{
  "n_layer": 11,
  "d_model": 448,
  "n_kv_head": 7,
  "head_dim": 64,
  "vocab_size": 13513,
  "norm": "layernorm",
  "positions": "rope",
  "bias": "none",
  "parallel_block": true,
  "init": "uniform",
  "init_std_qkv": 0.0327,
  "lr": 0.00656,
  "lr_head": 0.00684
}
MLP neurons of a small language model. Each row is named by its layer, matrix (down: output weights) and neuron, and shows model dimensions 149-244. Each number is 128 + 24 x the weight over its row's rms, rounded and kept within 0 to 255. Numbers have three digits each.
A block is one neuron, or neurons of one layer that tend to fire together. After each block is what it responds to, as a language model described it from the Wikipedia text at the highest values.

L4.down311:141187102144108132163149172120146113086155148133146103143096121110138158130134145172105116106116136165150124100111106109174173112097096122121169131125102099144134119133108112141125122127131118168117132191121155122156124088145139090171118110089126133122111134163109095104149162157159133114
L4.down728:157097133124103174133124089107128143120117138138124157100099123112140111118120136133158151149123158113132137101137103099124141156156108103131130149129149118155096138114139123136115108150121114129132153209125146120056144129112153147128072118157108149115184073105153145120133074109096125138
L4.down815:142130113150098134083116108084138108100126136129122116134162080113117136127128107116136125179107150098130158111141153140144170155134141095130156147132127127125143168162149140119104138158121143115112139131136175114151094142115114174111124117152090083114138098093107167179147170130104126183
L4.down875:177138117126132072137112144169121149126142118105102134155149107139139164138148168090120134140142089117172075124135106143150095144100170087117132096136104118152153125148152145143091145121141142083123129089123144153130163134088121146114133162117111095125093143112130140192121135122192181134
L4.down1256:087103148122132092159132125092076139103165095081086163134130136122141148125136166086134114145151148124125118117111157144105158141138168147081138117178129187155074098113114142141126104163112090140120058129139149119127122130105141109142132158139152121134116109113130096104089113171147131154
L4.down1492:108119119143162091120109101073124106130099105098125164077102142132143136099119121139100138123145113116091102143140151110131128128078164139154115131112125141116116141140121150134119137126170141156073169143110154155072164149179110193126131113164133130092123095150165139082130157142091114135
L4.down1514:138110145119101126135119095107097085137120164167148121120135118093075129091144087091107095105160120099117137163121141101098123128124160105127110179162144135112147116105136119160115079155134102143141124116127132125147109106106158137160140158120133094132083144086153108157084131156105166103
L4.down1602:133129132128111161152144125146108134149124119126127142126144148116066136067153190072078146133114135132138125185125165111170115119080119149086117097151131130120148125121134105109109106137145116098103146131109149103131137152139115139133138155126122103140099143131145151059104163144119127137
Responds to: Verbs or verb endings in narrative plot summaries that require a following complement, e.g., refuses (to), agree (to), arrive (in), handed (the).

L8.down23:114155153134144125140170142117112130156124118140155137150087137184111149148123116126113180120118107187120156130171123153176122123140117108167111072120100114100125132111114119120091080128099184112151125125150109169113146113111129121165153086095122164116138121097146108172130136128147127157
L8.down340:192175130152172123081127139085163155118104136120143142103152131158139150141127109131125151135137138140159139082123150182108130117122141142116133144106150119133111112123122110124117187123114137127081147140131125121130098179091148122090105109066111132137110135152126104104139153118138131128
L8.down498:144107171123096124115130131113150137121140176153188118105155120117120135105127084182146111144136132151109164130103138123144092114169114163157099101131111125148119112128160127136144096114131117134079115126102169141113147132158114123124111140100122139185151139123123124132152120146090131131
L8.down1232:165125104128124133110156144141096121104155161144134123082101115121115109149127097136141158140159144148150183111111129152110103183147127133117116096099114154140109101086144108140102125138124100101116131160127171123130119155174152107104138121079099150149151155148144117090197132170146194120
L8.down1362:102137168142114129138135173116114090132154148141146131081126153082123136108135127097108121130126096151131160147137097124126127118154148088163101095093140131138152115177135130098121106114124181146129178159139149107124124175119172085131157155139104098129138137185170135157082104152127150097
L8.down1556:117128157119083096129144148172140154117132140165104142128113154123111152100156139113123131113099134101174153135117133134155115164108125158117125160118141131158136138117071118166133121128098139137136072102084159126118109160171151115107132070063139126163107133132130098085110153088108177121
L8.down1652:109105118130076149124097089121127162100153145140092133138137136142157127084142134146139122092099133130161159119117129093106106125155117148165114110144099118078112174150173109131109146182145106117124130150118125104099103126129142086154114145137123073089149152166133130148114155095142102147
L8.down1777:103130088167115141132147082132118145116116183110124149109148103162165154145134139133113110120130094113146114110113102142123137125121093134123118139117111105120125107130125118139152139114134117142117155148144104111079165140136137139111101119135130109100136145116097175132109169166119132136
Responds to: Past-tense transitive verbs of taking, gaining or transferring in biographical narrative, e.g. took (his place, over, up), obtained, received, donated; also weaker hits on numbers in sports tables.

L2.down1526:103117136179143131091123131125103075091088141133142134116133144147135140112099075130102112100155120129157102182149111101126134156155125173165160110121132126134141132108128134128133110121135155109156116196109095128163132128106135127126170141115179112119126060142196140115134132135144160163
Responds to: Second or later word pieces that continue a word begun by a short prefix, such as ultr-al-ight, Pre-d-ators, Tr-ale-e, plus "of" after nouns like growth of.

L2.down1135:146120128132080087115102078129141154164141159125130141121127096123148098105140144111134103122126163120156126116132103152122145130128091105135113100166153121163135135074096154130135092167118102114091130104061130141151082112124134150107109153136126120145108092122096142138097128108107090165
Responds to: The word "to" after verbs or nouns like failed, refused, left, went on, selected; also "of", "at", and name fragments.

L8.down37:095106119128107142175050136158131142149148125164158085126179142148125112116094158075124117131077132110111141106115154151095169088120157122158071088107149131103141129147143120136149108095117146106111122166120117118151161123136098120125128200170119124113158160093131115104157120103128122107
L8.down159:153101176157098128161103129122160116082116131102131087094135142084116099147151112117171155092116157116120108167128091153149111120122142106114166117160140154105118144096136086118141140111133122136096112129110171124096155105119116103112120095076132143153121149079170104139155142136093103125
L8.down193:154156165146115143126156121137129182132167146150127136134129128174154094126112138084153132100137129161165147139116113140095137107099108135127131139141083132110117171118128117118151121159087090143124113122118125115101106088112166158119138127152090130092094120131135134113144132180141134158
L8.down1164:110115102150155169164147156129147151119158135112128124134157147119111128119132109143133134091167198091130158141123160103115131114162171146141123141133139174130132088138132128116076138164140160111120090139151093115111134096103114132108132078136151131168141117167102171153140097118127128093
L8.down1314:125159063124079139137092155147120139133155139122088146109122100116143102156132092177123120162142146142096154100108129104132149158104099133104123094149143107120154197124124119103114118110130113105147111118106116121139108137118132126153149170184105128136160148149146108144136123116133135142
L8.down1346:132148110077158183174136120129125113103139126093116130107161136147142148145083133135117173157138116115109126138135129142094112106104138170076140099097116157129106121176160097160152107091158144120126126100127106103118127173141080138167121163130137119141087122139140139154113158109121138149
L8.down1682:099158143150105129124174088132141123121112141146118153119111062081149113115140133111150104135122128144150147121118107082153162102155138124151136131117144163101138150127141086099126113167093156138151096118122140136147124143140100117078149097167106093114118136138152135131135119168163096152
L8.down1694:125111113116131142136119159131095124106126113105155128095113122128150139125176135153146115104127117108130122111113121133096129074143123135147145133140159127135105132121152098099095138117147132127104131118142150081158165103096111092123112171106117131143129156124173126114079134139122070162
Responds to: Mostly "at" (also "to", "of", "attended") introducing an upcoming place or institution in biographies, e.g. studied law at, was at, attended.

L4.down5:116100155110105141169159148174175144097099149115151139153120142101119123123122106130157084136123122110122143091117114115111109138134120126094116136195158097171133096147106164127146110110144190148118109093147111145142125139111114109164151103152163120085104131112130123110146113107118126134
L4.down50:127122139122113121146072159169119139119145110115125108128119095115155132134125088165163119126144129149083098109159136123087137105114105141167105111181104155138123098111094110140173106143134123143110137166119090110129119131129122171078139120087156088133093171138155107053057118103166122090
L4.down154:135141118116147110126145123123161132165125111149136135126118119148117141123130153127105126154142137131103138199137126145156122167115135121161131173109110121105102102154111107072156144132169169116139151082172104121119063115150114141173136169141176103091116133153124132142132149152106176144
L4.down377:126091121165121145133136083118125150128141103110119110061111088098151163154127137146119135131136111118077064176149137171139131125069139136151095094124123120112120104091085128140175191160104155135137099162129111121139127115127121162135145153143144096105122161123146168082097117105160139085
L4.down679:114151126148131119076136157112078176131164140123120080086165119177172157136121122176102133139169120108115130133139143092148151112114136157114131125148141116121116132095132126131117120095133146123099129120105111131144131134117101161135135141136144126114126126123135149132167155131139179163
L4.down1271:163159088122151092141119153130133132152118169116149132135132136143125147132115128184099143130141106059119094127135109154108163100073144121146120130143102121130153105113115086182156125118116170110152123145118076122105104127141109128087117145131124107121131148116115110127109119140138107134
L4.down1656:161147136136102128077158132133185138093155059124114131109094139129157132157128104125148157162137112101080085135105094109124145137125118151150081149154118119159092121100135117101091117082092103124133126139149087137137150128136115079153113127164137133128081116072134112111133139117133096146
L4.down1747:112107147127113155134096158100124123090115095103121121116116142123095158134100128156134111155135139102122078152145134187152162101174092146109119103113131124117134124177105094148069143134199129123061073134127067131131115136129120116102108111115127148121097135138116109206124136138110082187
Responds to: Final pieces completing country names or nationality adjectives, such as Ecuador-ian, Lat-via, Zimbab-we, United States, U.S.; occasionally table pipes in squad lists.

L2.down1365:087056131112085124139138139116131161108146134135150132144111156164126133153129122152156150124094173120125130121151114134116142118125128120083125063118114140142153089139089124120113146116094100129102109157126106144154152115099134135092150111110137076159157118121138134139144133139147107121
Responds to: Final pieces completing nouns for people, roles or titles, such as architec-t, Serge-ant, Mr-., gunn-er, Stud-ents; weaker on other word endings and punctuation.

L2.down192:122153131137079135091102103121128126127160136145112160091125125120081145133114137122106139106123104162173147086115103103144110127158142075143111169119142176112155146128106123096109107110167068134130110128120110103103135103125146115101119109154099089140112060176119124124114117110144152132
Responds to: Final token of a verb, often the closing piece of a split word, after "to" or a subject and before its object, e.g. man-age, celebr-ate, publ-ishes, start.

L2.down825:152122114157098103104135166115136104098106139123109133109143122102126103110116179171070119141127128135148136074148130161128092130114112123157135104129142133161110108097139106122117112133120146129080119103098101116147110170132131143196113185151124132142111114133130147135150130136146143134
Responds to: Sentence-final periods that close a paragraph right before a line break or new section heading, e.g. "...passes through the town." before ==Demographics==.

L4.down252:131080101128129122130133115134139100170141148091159149133123110117120122136171138137167125143082132170130160155131085183107101151066104105160162140156145134066138154111125090115113108081140142086125147154115117155131117144157098149104096127133159115101128122126087186079086107151100153139
L4.down438:129142146135127119149127109091152115141111124082148172111116105156119160106136123104123087143126166201154156168178108112151109137119138127118139147092149097122151137144093121123128135124108128156163144132110097184149156097150125133124146162146137151145113111160124134144105174130141150117
L4.down546:114107100164147109145097101097111119092119124145092126127108163106129113115141136111174093092109147126088118117154115140148151130159148111142102121115131126142117122103130174138108127133111084129109123160141095109108094136125096178120117125118195129157155119160086112146092114129173125070
L4.down745:145147105113139157112172106120111123156125163140131076112131090120123157147088132127158135117132144133166073161089114112113132171104129145168133144127128140137116131112130138110082150137119112138143114135102161105108123138130141103080124133111135145123089139125137163127150106124174142112
L4.down835:146122162151177157123142087144110086107124138127157108111204134135136145139120112164164117125132159090125142163168121130140095153155117127151132113137111152129131166096111129134090107121068079138130110092136113117129104129134147101132129109147141122119138135133169064120134111147163119092
L4.down1030:117126129113119131148128147114113150144126112056106125083124159134126125108133127076080118165119141166152139103135141107116156133152136168077095134143113133141106136158132168116145147153124142101137138139155131101143146129154128131135112122131118146173116076106165122175166140152106125118
L4.down1300:122109111100139111136095160180102114140112160127142121119092157084107152125125129100130117114124174136135143113125159119145101128136152092106090134124161157151132086147155141067062113121173112142141110117109138122099173145092121157134132168121157111103147139145132161108159121151130100131
L4.down1336:114142130122148142100142117108139127165091107160137140149146115153124071099094165082103133142102102148149113144118142118132113108140137115138083135114138150135123154145112173113151120109109166129125116117104146143157136165111144138149104142140098131106163106057145148121103127148117146097
Responds to: Line breaks that open the next list item or table row, right after infobox headings or table separator rows, plus paragraph-final periods before headings.

L4.down225:141084109104121155120135131130117162138139105100136115086149141125129127145111121164140110125160104149131084124118129140117099081116152157165141101137089100162130117105132131145150147170090162147175113108119133129112165129104140141166114095132159148148141105107135120138131107173112180116
L4.down500:094106102139106155129132116156124166098134125152122136092135098139128111126132158131144116139157085164159101105118092113112117173140122089128072125114127106145120156126126133107135173157119108168129115117118175132153187105125133081154134146150145096102108134116138142152115143100127101099
L4.down543:103145076154148162146124116088084130078168112143083133102126068131125141160119174119147083105127128123160145145094135165125171103147122117183121108123094158115124125128125171124118138165090108125154129133113157168120129099147163098147134128166151136097074112134129194132189124119094133123
L4.down716:085136168150121090137125139121134123119091084140116141146184080194154108106154134080111146130119100177086127174141133121098149057163108126123111132166107120145120115078140120160115118141116099107141088185116138124118129108139126138103121158148123132070121133114139147101147100149131101103
L4.down747:153137131098082183123131152129133115104101103146165159152093110066156152160134148115080124124112095129128159095140151136124120125146125111157150120168104112122172124117135136105139147137107098117116102172151129172134120135142112171101087145130117109140116099123155133125175120125136134103
L4.down866:130084135128084120122139110148062126131143148100098133145174087105140100132136141110094191179136128091128157148126124116122128152106098133179113149110113135144117126140119152136126136136128114097135154162107099113159123151127146117090141115158143139128146148117120125103100108134159120122
L4.down1596:122140122117096127120125123186089139144117106124122154134092137149144112143137120142130095111128154157141171137151139129173120162107139132107137112122076129098115127131120159130125104120117146154124144155076123106103126091155133135139127129147148077124092135076119119131114146094088139130
L4.down1755:150119133109118135129119125127129131138189128098113166164132112067135090129128105125129126079133120104129143147142122122163114105159096115140131145078117140106130134097097112121132151099134144078115136124132145112099161118087154157147138138116104155148116146135112109147070133142149069109
Responds to: The word at before places or institutions (professor at Giessen, at Fort Belvoir) and in idioms like at stake, at least, at all.

L4.down197:123133136108100160139176133079088115143148157139118166114165117139125127130114104175143158128106110100094089172115088119148166117088111126136153146111147140173154133152136147159100091131122133162150104158157134163126095131093107115112110113146117130139117129118169170110107153166130109127
L4.down323:155110137114128138139168119100110176101169137131105140085100154158101143136129139154136105121124140084113115097122129114163102129107121117162150113097139142126141136103103073144139114100154137128129110158135141099113117155118102094114120099126098125176116134086118159111154138121140122147
L4.down401:138102135172138139132128107075124138140147111144132177119157103130139135141074135133138101151123145091131178127167078125160092168125150098154145157087153159144103136111159143098167159089146121143142146149131107156124141159110112145114130157102096111162143137159109141111136120113160114160
L4.down602:149111131117099090099142077127131086112142099153119091101154104116157086130126129167129115147089107123163149125154145104162126134073143140186142141079114142140110128127141131158147148158105147086138100154128142141093134097107141133111139106120169061117094133166162119122157122132177113078
L4.down883:097158092132131161152157108121125112106151120114155136128146125124152134073123133144144149132143130135122136154113123147187115169134121160121141104156101131143133173113104118157116146125132133101133169161147168130143147086147143104125187116145123138137122131125103121070160132141142117122
L4.down1231:088144130162143087129156117130094158128094086155104140117120137171126129098140095140154138127146155128165133117098120112164175099117133121147153132133115186126090153130147128125119142119142131127141090113119161136108122126167159168134144160122117147119110100125122067107120081153149101143
L4.down1248:109130197105115172129084147138161130154142122161128099161144151132113111089085191086140137134139137145161088139133115119141145128139107143138121151088129135106109097149128158110107118130175097126071132150150094132114145120138116093124121096129148118149114120088094161136134135116142183102
L4.down1543:090135114124122093062152167108075107143124111115093121112112147126125117107116135135121127112159111138139136112138113174172121102161114114119127087125172145146136086131153125163102133092144167130122161145093122084135133138149165139112143133102130094113172116157070121161084109108126126179
Responds to: Fires on the final piece of an adjective or compound modifier just before its noun, e.g. outspoken, intense, three-year, short-lived, or.

L8.down104:142120132108150112133165111142123119147136111105077148086105145169115105153137133142126083161132133093151125093155116140087113148139126105084159136107126159129190137125098160115125101149164126135143125126147144086092158128130143113136115120110135120077118168093149147165069160185119154138
L8.down220:084099142105091099125087161114138125097137107166119175117120136115081112145170149109136123161142129098157173152097137132118137153167082078121103123156108107110112121136107111125075139160126143140079104102196090115159110117087121084121108147147120105122091157153116102115107116127185144155
L8.down774:165114140110144100146107130141092078085117105105153125124142130177169101118156077160107130107102119143139143134120172133166107136106123131108084138134123103137081134094136122109148105146120105117123142121135109137120126109125106132120100160141121140154071137140154123141121121160096095123
L8.down799:128137142102170153148108107137111100112130087154134135125142139096129162120156174133130158129103107100144107141129133110162079121141136095154082128103121126132137112183126096081126111126131131140105142140096141125112149166137174110117154143164171138129131111146168126093166156183159133183
L8.down1089:159123088122134119162133138142131127089176148113124138094129158133121142102156130127106155158153131079146141121180139124123111136128172121130092101096132117169096099133113132075130166140135128117108129077114132077091126119123167137106115101185158163139107138173140122093171098092155099131
L8.down1162:164135144132192120098122161155152159121166140146080098134112127120140133146086134119127146137141135140148144145136122168084147138132114101093123191192127146141156148161127151095100161106143107147141149141103102130110106147094152086130121098074144148116164120128076089116095164165129157102
L8.down1568:180155101149113133145094123088147116127133169126136102142108099138153140116106146104106086148150114087120097130137105118086144101189153173134131111087125134133098147126110135167160161158135126112146143132131109161128121139133128120119128187094134108115134135140105104112149110141107068164
L8.down1767:099117120110130119104115158142135107144101085152147114141137128142128155153160108120156113138171131163143117127118127080108098187114138085135132120157104152134123125116168145171112146095115144091126116122121140111119083131105168135124065125128116128143091140067133144108202085137124123144
Responds to: Job or position title words, often ending a word split into pieces, right before "of" or "for" in biographies: member, Vice, Coordinator, Secretary.

L2.down482:140113122128126108152123154137137159077142101170153178135138106110105165166107151159160123129116099143143129119117134140106138171125166131154115137133133119151128089135127096139137132124142161111078145111137104152103145136163118098119170132116087146118125164141137144153167133107094123170
Responds to: Ranking words like placed, place or took place; the final piece of multi-part names (States, Zealand, Peng-u-ins); and year digits after In or As of.

L8.down25:114176119148155124148132074121191137135134105168126108121129111156180155150115120139155105141141135121124130091169123119156141162132136139152140172115206170155085145134128087104151130158154086124124148149144135110140130161122116121144122137112139172154118107138126149159119127084166130110
L8.down59:176105107131123132168139105120124132134140107161124143093126118122119102108162095106056132106171124098122134134175124124101172143117104136136108137123143118130158156086134109073136116081131137111113141155084148139094131120071125157137137175174148140092134105143098130134154127084102195115
L8.down137:142085106160153128108088122161152103144114173122125106128115103143117133154158174109149140106092087091126138138121154133125115117130107123110112129118114091129129146166114143134141133142127173111088159085132144136087150117125135149132131190114138138111137121171136148111173136153116131124
L8.down329:134141139128148129113155084136103110111132136141096157150124107110199108078130124128130115118132160131155120135086102121123164104106132119125120138130150112149118164135176169127125124160106111088101131153155114130129132155147131131106157132135145098129168124134127122126121141102165140161
L8.down440:167122171126088132144138094115147092089108122105152154110149150140134125152127105117134168099166130101144159124144126149115155121116133156096157175129163086148137127134135114155175116113133127154142096133181176122152110168120114123134123166168147178120097077112128147152142146136146114130
L8.down565:099105157161131118159148145105107112136168102121111143136117165132158101099113110103176170112180169140124158124110130126134132167117188164099138135150183108122115134139117143142149102130150147145113123107204191113175147127148145130136155128105121162132085138113063105087183136110071139132
L8.down808:105058158161177116137152143126137126123134134116099148099141129117098105118105146126100130092106086181107128148137135121099136131115125131116120148107159141136127163120126160080092124095150122130108109158138159156141122155139133095119113133145147105156120107129101104133105125157154147113
L8.down882:074167105139113105123126114140119136120113130116131124141093133118108115134087091128103110136133125103106143124153153101101154146129144162101113111094129111097101146150152102114106111171146146145113120139127170096116127150136096144122139118156116181140105154135074134129111131136158115105
Responds to: Adjectives or modifier words (or their final piece) right after a determiner, just before the noun they modify, e.g. a good seat, early 1960s, three-year contract.

L4.down14:105143118135142158138096097093149153138146120153101152123156108144114128130103108158157147141162145139112139140094077111150111126095165128105131167129115156167148095162130152092115134153130133164091123188098136173116084163141162126127090165153105060132151095140093169139152138110136132142
L4.down91:085121101149156139112121131127138096157171166104170143072097144113119116123114133123109118127148157113096093149101123093122093121104175128156155119096146121122140093167156148113116157138092108152090090136146117150122130136085151169170108141154153138105115142148112121116117144143153153108
L4.down534:081143154144117139095089138113149133109122123112154171145101169125138146144113105139166194122131157156152074152102103109131132102123151128128121113098139132143178090159105140129107187114075121149143124192163154164134136151124108153144153119131125074107113112116113114125153156178143143151
L4.down987:129186147150092113139114121135121101141099132128107120110125145121128157085122163132116145134148166158125176126104156149125106143097146124138147178173149132124149154176103114119120149148117122158121140172134129150093109157090104129102127102143134145133104169143109109137089105141118147115
L4.down1253:128127140124094121132158149117138152131122151139153116171174129062097110144108150095152147125157112125127112106154147144136110114151105087093148129132108129137161099148120167141160124142109121135086173179108145161150118153121082118148155082166123131146164114136132111139154126140105156161
L4.down1284:150067097149183137137140126115107105159131154124117104133126144106130101105115137108133113171122118130141117124109103155124148131142104136173167121160132138056125165116111071115107155139162126094165159149099125169141103127095094123099152129125126157187117149139114102180163153116106168120
L4.down1327:142135133146159140103105136138105152140142131094116161116134154113109080151132114135144170162120122108076105084140094135136117071107111111106087113148102132145124130119108100111140168161131150095126106178116158167117125105180143132119141151119108077155140126107130089142116156093109155120
L4.down1470:113135143117127125128116130089124122169144117143144130117126145116123111098157110143140114111183133131093134098127152166096090110121126155119114129114123133104133129165113173115124179128118137152088138172094128172142073117134124179124143129158117131162150135100126117126136122166092185095
Responds to: Final piece of nouns naming a person or group by role or occupation, often an agent suffix: designer, astronomer, defendant, musicians, visitors.

L8.down100:120139147149077133113133166153137141130102143169147139127132129105137114087122134147101098170160140128156139144124112112120136160159179091109121129142154143146110122093096145142103120118112149145149134126081133169167142117097154131075149131081143154119127148126117141133117122117126154156
L8.down232:137149114120079154143108135085190124093130136137170152129120122115127150161092117131139135100123120135165148105148113158116115122124095121158114115133124120142098173128145153150133130128107119122136079170118134085099118108117111148102142156128099127089156117118090109168141169127131151108
L8.down385:115126099172137151104104124100112111146060117164117105098118116109128147119171116149096128142120135140141142131172121121080117137127150154133150110131154128116146108118129129106140090107150149123134114148150147103146128159099117127136172155131164150110159173130153116123096136172103130110
L8.down504:103109157083132101123178094159116151154108112112155170105112125174124129164126125122084070148107123134101148125134140122095132171087161137121185141116173126102163162152073100117154124120135164140098157137142145147097134178106134105119146110166164137132132132129118110123142107130105120125
L8.down705:087116156169081148119119120110104124155175194137153118140117146077136143132144151109131141137200107080103137111122105125114117143128123129143143122123170118081150146100163161121099155139095139135120118172115185124140119109081111143092169174127140134155119183126144148146104126133122140142
L8.down876:073137093119118147097101134124115124106085116172147133113094154169110141122135122133153143155147135116143160137135123127166142153139109131178148110058160148128143106106146136111166158186137128088161126191147126140136109112143107131107135121107110142146177116113105136172156140153156102099
L8.down1557:136125077126140121170123171131133140096099157146123148152150132158131133131113129132138097139159141113120122094113150111140160150136158139143099147115134112116144142121111101142179151116085172134146111154181130130156107104136158165147132099138110096134099147103125125111142110111100195129
L8.down1599:119081114185123143163096098144129113128115120087156165116082093138139117149153145126082108105104146137131181134147096148068154155118122112094125138173157117109104149129127130122119157147154131120122098167118131120131110156073167112126183129140129113147138157124180159131136122107117133140
Responds to: Nationality adjectives or final word pieces of modifiers just before a person's role or title noun, e.g., Japanese politician, Swiss neurologist, Plenipotentiary Representative.

L2.down324:152122115101146121125123165097136124155104146132188121163120145145102134134160169175084150118137151112102091101110112140140093156126151184106127135139145108169169142142122132141149126105138114201140116115118118128147148144121091101120113166159153159125126145132138139082123111101117111143
Responds to: Word pieces, often word endings, inside sports records, tables and stat lists, e.g. goaltenders, home runs, innings, rebounds, Celtic Park.